Weights of a small GPT-style language model, trained from scratch on English Wikipedia: vocabulary 4096.
MLP neurons of a small language model. Each row is named by its layer, matrix (up: input weights) and neuron, and shows model dimensions 0-159. Each number is 128 + 24 x the weight over its row's rms, rounded and kept within 0 to 255. Numbers have three digits each.
A block is one neuron, or neurons of one layer that tend to fire together. Before each block is what it responds to, as a language model described it from the Wikipedia text at the highest values.

Word-continuation pieces and field colons. Mostly mid-word pieces completing a split word (Mos-qu-ito, ev-il, Bu-en-os, term-ed), plus colons after list or infobox field labels such as "Density:".
L4.up3:114083122152128115132156157124167136149135141097146102117111175112151071170128112126090142105124128117120154117179136122175128070134138132099130120170127133106160118154128089148142126137108154095123122093101173113129110154149138076120129141118114167142111149194133134115119136180131114107086150166143089137111136094121138111068105141100131134118169094120118139104135130164090167121097123133139109144125092156146127130138113124146103154133118124131095122114117104116170175124146103
L4.up56:126093122113118139098103142114146106110089129134140060145166129103108131115128175111138171161115183117130126114125160165157105155132127093122144102126071093121131123080121078118169093124114123136104157161140140119121125087106116122143108120124157122108094100100143155104165122099150126125146129137150148097149102128128111118134083168150154108141123169145171158124149174089110156122140116141164119112149146086134126140125134109129165115145138117135124112136065121149139105076098136
L4.up77:143122139158151151150185135117129127126149129137147095095138121097132161177133140165101141127153117124136094167090173123130163139132126107143176128134156129104136104097123092123133142111170127076148084138142118166136127102118104153100101147147165132112121103146130140123131116182107098100080110145163167125116145156150097122100122131125085128152132109116120175134121073130083098157116105160091118128118121142132153088128145134088126077128084124120092144142097136105168124140128117
L4.up118:133165134140088149154113136071132155117120093144138150121119085153118095144162143153193174128096085125130127109120095145110132161163109098120153121127120146083154149113160095129108132147121107103140165151161182135171128120129086157163165139087105117118088135166127103102122158124129142105116133115128140158137123132154144102169106099129174125105119106132103087130151175147109165125123122152109146115145139140126117118124118130108125122111112168115163127158068121153106164132151137
L4.up229:109134143165121118124139076108115153134134116152106138162130104105102111136117126176133100153098120141097129135165114118120076111101080128111133107157087124151104123114151087174169100125148123125129160135103149131128107125114109122178150106139100098140160157111136123104108098164078158149072192189112159131137120162107139091118156105098136133171156130132110103163108125092117137109084143152152099110148148156126117107176145134148126126108158129143129127131121118123154121104126135
L4.up432:090110143108120105073153130109151151132130120113155095087121105143159120135146130143112143089135155109130148154140147172115129170111158136107180136116120084116127127084169129091111147103133149148112087129107126150154155134086118134140124109150144144125123099122189133047160106127122146130116106126165188105129136153147111136089129153120108133169124122171134128137110127125113131135050109113150130144136116139102154102146161110152140119110104167104114105100107164100114124124137116
L4.up499:113113140171141118123151109083121159129106123122148079095090166090112094174131147130113171124130135113124123118116123203099124152127134105124133122147126101135104122115151095122195098099177103148135127117135149121145087105133123123143144110151133103131109116129162112112111135137106082125094110137134154142119126104111116139115112117135105135163145121140172110113139106120084144091102152166123134190147141143136147150132163160143103114111162167172058125130121121144111137134082162
L4.up578:188124109126123123137128094109123142113085152138083078094162099119097127150139168136138190146124117133147103118139152170088074149141138135138115118142127132130149137112165126126118135098152111114124133132134126161180136142142139101138135164184106098078070138090114120152167164139096114142113126108122137110086084136125139111143120148147159121102120118148146136173142148083091172132107138132140129112154176127179155123107102135122097123137137149099101130115127159128104129111143120

Mid-word subword fragments. Middle word-piece fragments inside longer words split into several tokens, often after "c", such as exc-it-ement, inv-it-ational, dec-is-ions, Conc-re-te.
L4.up16:073106176145086090109090125153144155168179143151130094113149094114127160115156145162105133146111129109157154121127101106109120134094100079121128142137126096146139132124145144142167121137129124135147165126138128175102156129108125099103164144166117167120133159150116134103117112153132135119157112073153138104105163142138130098104138154131155085127091127095129140149117122134130118137110056094107118121130152112154196106140127134107141104141105133149131135092093074111120103127151144
L4.up53:101125120133124109082080157119160128151092093113107137122104104109123113108130158094153125120179094134128080137126093118122166128140111122143147118159164134151133102107177167083139122115145148146155148151122144123160128106082161104119128149141111163116141125122111140118109149144121141097108105094140124098140094086146116083110172142183098142134142142143124146118132073164117130103136131130112130138152125112186171166127152119100140134139093102080135176151146127118133149162164130
L4.up102:132125136110134125144112114140143116140130183126139105110141115133142104122123145106096134118107131084121151122093099163147155105128113125115132176185106107148157137153127113143128127089104096158131143118118145098136152057181115136168104140151127118152117124131142123145117149140129156140143070088121114149161158155139124112125116102112123092134127119113119140141106149105080155157126133109153105139113141087163180145117137139150103083129152081108088174061117182119170110129115145
L4.up334:121143141141091156109121136128145121130082125099138101128152157139110153114095127163116113157144157116135172140185155097148144152185106101092084154159139153153121176113120159121115137126111124107125135105102124144133125142125121123088127171138102122142127109156094107071091099171134143145131146131098165115142120162098109126157131116091102124117136133131164110114091133163115145106075115122147078134137131172113125156063121113108129157108122093121127185103114152144162126134126112
L4.up374:136119116162119126110157119119108121144091129124099173114126174107132118134120125113141100083191109129096160147146195148109133135131085094144148125168156151150157147106165141135141106117097126118129107106134095180146138105118094156117113141138103144128147097119149149095168119152141199151127096152134138125126142087161106108132104127155135096110147165128136097164102119117147116152111093115120121095076077088135149148152112065110131123112117139123121140113145114127106116145111125
L4.up467:117132156139148096115120094116103136092178095086150131117114117121146139136090115085123124169144114162125121108138100102129164123111107079077159143157092132161152130148166162139123163151128128126124107151110127144091126178141158123123127179136138129165115149145117177122124127148154087134162138131114134150121098112138111080129128112102117146133083113132082106172101078158141104141131137087134099099123139133153129106144100111117144107151097121124174158167090156110156144155131109
L4.up483:101076125124083121112117147120110153157141145123140117132136084123093133113130146111124162143161131116139132121084106115124132181126128104079122150203168125144138103142194133158111106147144125124134160105133132104124112136135149109102113142128131114133099080151121134107160140113148156125128116126144133140143126090109151091160140107104103106150121134101130140111102131152139154121170111135190074127113132144202172130095169102130108126141108133165091114137135106107162119156137170
L4.up486:113098127169122122141112144108149091119132091152143190162122127178113119124126111138119133177086160178143139102091113162155085145168068141172121092122176121134124129123137152158126124129142156140117160150131166118112123083152118092105125140101156117103124116163165108135101118112146117173121124124070159130112155108112105116156117100140128110128130119104097155143102084131131114142126135132137138135082119139142147076140108121141112122075168116150109122111101122162138132148107106

Mid-number separators and digits. Decimal points, thousands commas, dashes and digits inside multi-digit numbers in tables, coordinates and statistics, e.g. 0.00, 1,829, 38°49′01″; sometimes mid-word pieces like trans, approx.
L10.up93:138143123113102126119179125150111102130153186121091144141092149125141111116137091092108125125153114172128149126128124147130157158127116117119141105115086132101099087127111147192143135141165137082150096096133097124182138088094118128145142119111107123111129135159134134150101175123102130108130161165091082145119105136095104107164089138092168149144168118148112138134114144084182148141117129145120135124147169119150099129090123120170086138120161092091119106144131143144140117137129112
L10.up320:137128107170152138116122109116149117114101125140127128111164170163144119139152106114130127127088150123127145101161143158124091168128120155149144116130112154085097159113105137114176162102152179083110130108134116135131125153153165085120121105129115141128075169072120103134126158113103174135163115095086123121074113074147111166129123149092160149136132094125134106157131128118107154126121160133132127181104104109120136176158087137109087112138104128124132103122152157128142148122162134
L10.up522:141087113108161161117129123116160120107117167140123139134165129122123069124150126142162086139144134152118168110112185138133113139140111133079126130103116142097157137131159145162147134124113117103099156092132096057161121102145157125078150147140167129122086109089113110190114154127125129087113134115140133139116132135138151134125118109151116141091117123167106162118155082128128145150133125123141116115148072156171109157165085126116126163104146148096107123135100162120131166112152118
L10.up606:130148118132156153152120084089119080139119118118179108092098122125131083114125127134145154183093155101127146091150142154117133168128136128110125094150131129113124119120132111147190158130106169135109131118160112132116131092128108149116163101134099137090135132099131154120120153131092167129103147135105083097146139122144136144134137140132146144133157094128080118169104138104142125120078181150089128118157101155088123179150148139105141150144157113091123079138132121150103157114083100

Wiki section-heading markers. Opening == of a section heading after a blank line (==History==, ==Career==), plus weaker hits on mid-word fragments in names, units and table numbers (G-mb-H, R-ap-id, k-m).
L7.up356:097134139130135094141120122121125119090148105144157120137125154130075118161118160099177117125127117149148140073124169142142114090142165133186122089162099129096162108118150100139128129090114119108080135109104124132158163122136160129148135111168161101172108124109135162189139126186151129118128062145093095145111124128120128152122141135155133149104132105139133104177134109148126066133119116126096122159138160130161126148120082130138119146124139110092079103137131119125137127144133129
L7.up434:130147108136143155153108114104084135163147162140146096103142146125156127120108116126131129089101101089120124095089152123105134133103181124137133123189112120131141131134146113146093129117148108159124147141154151128133107132120166114140112120097127114115139073158091092165154124143148123122081109097095076130106112119161129121151121114120119147142128109124107090129102088120134120153139103155123108114135136176146163162164124126141127144136118066089132203104143134170176113073137139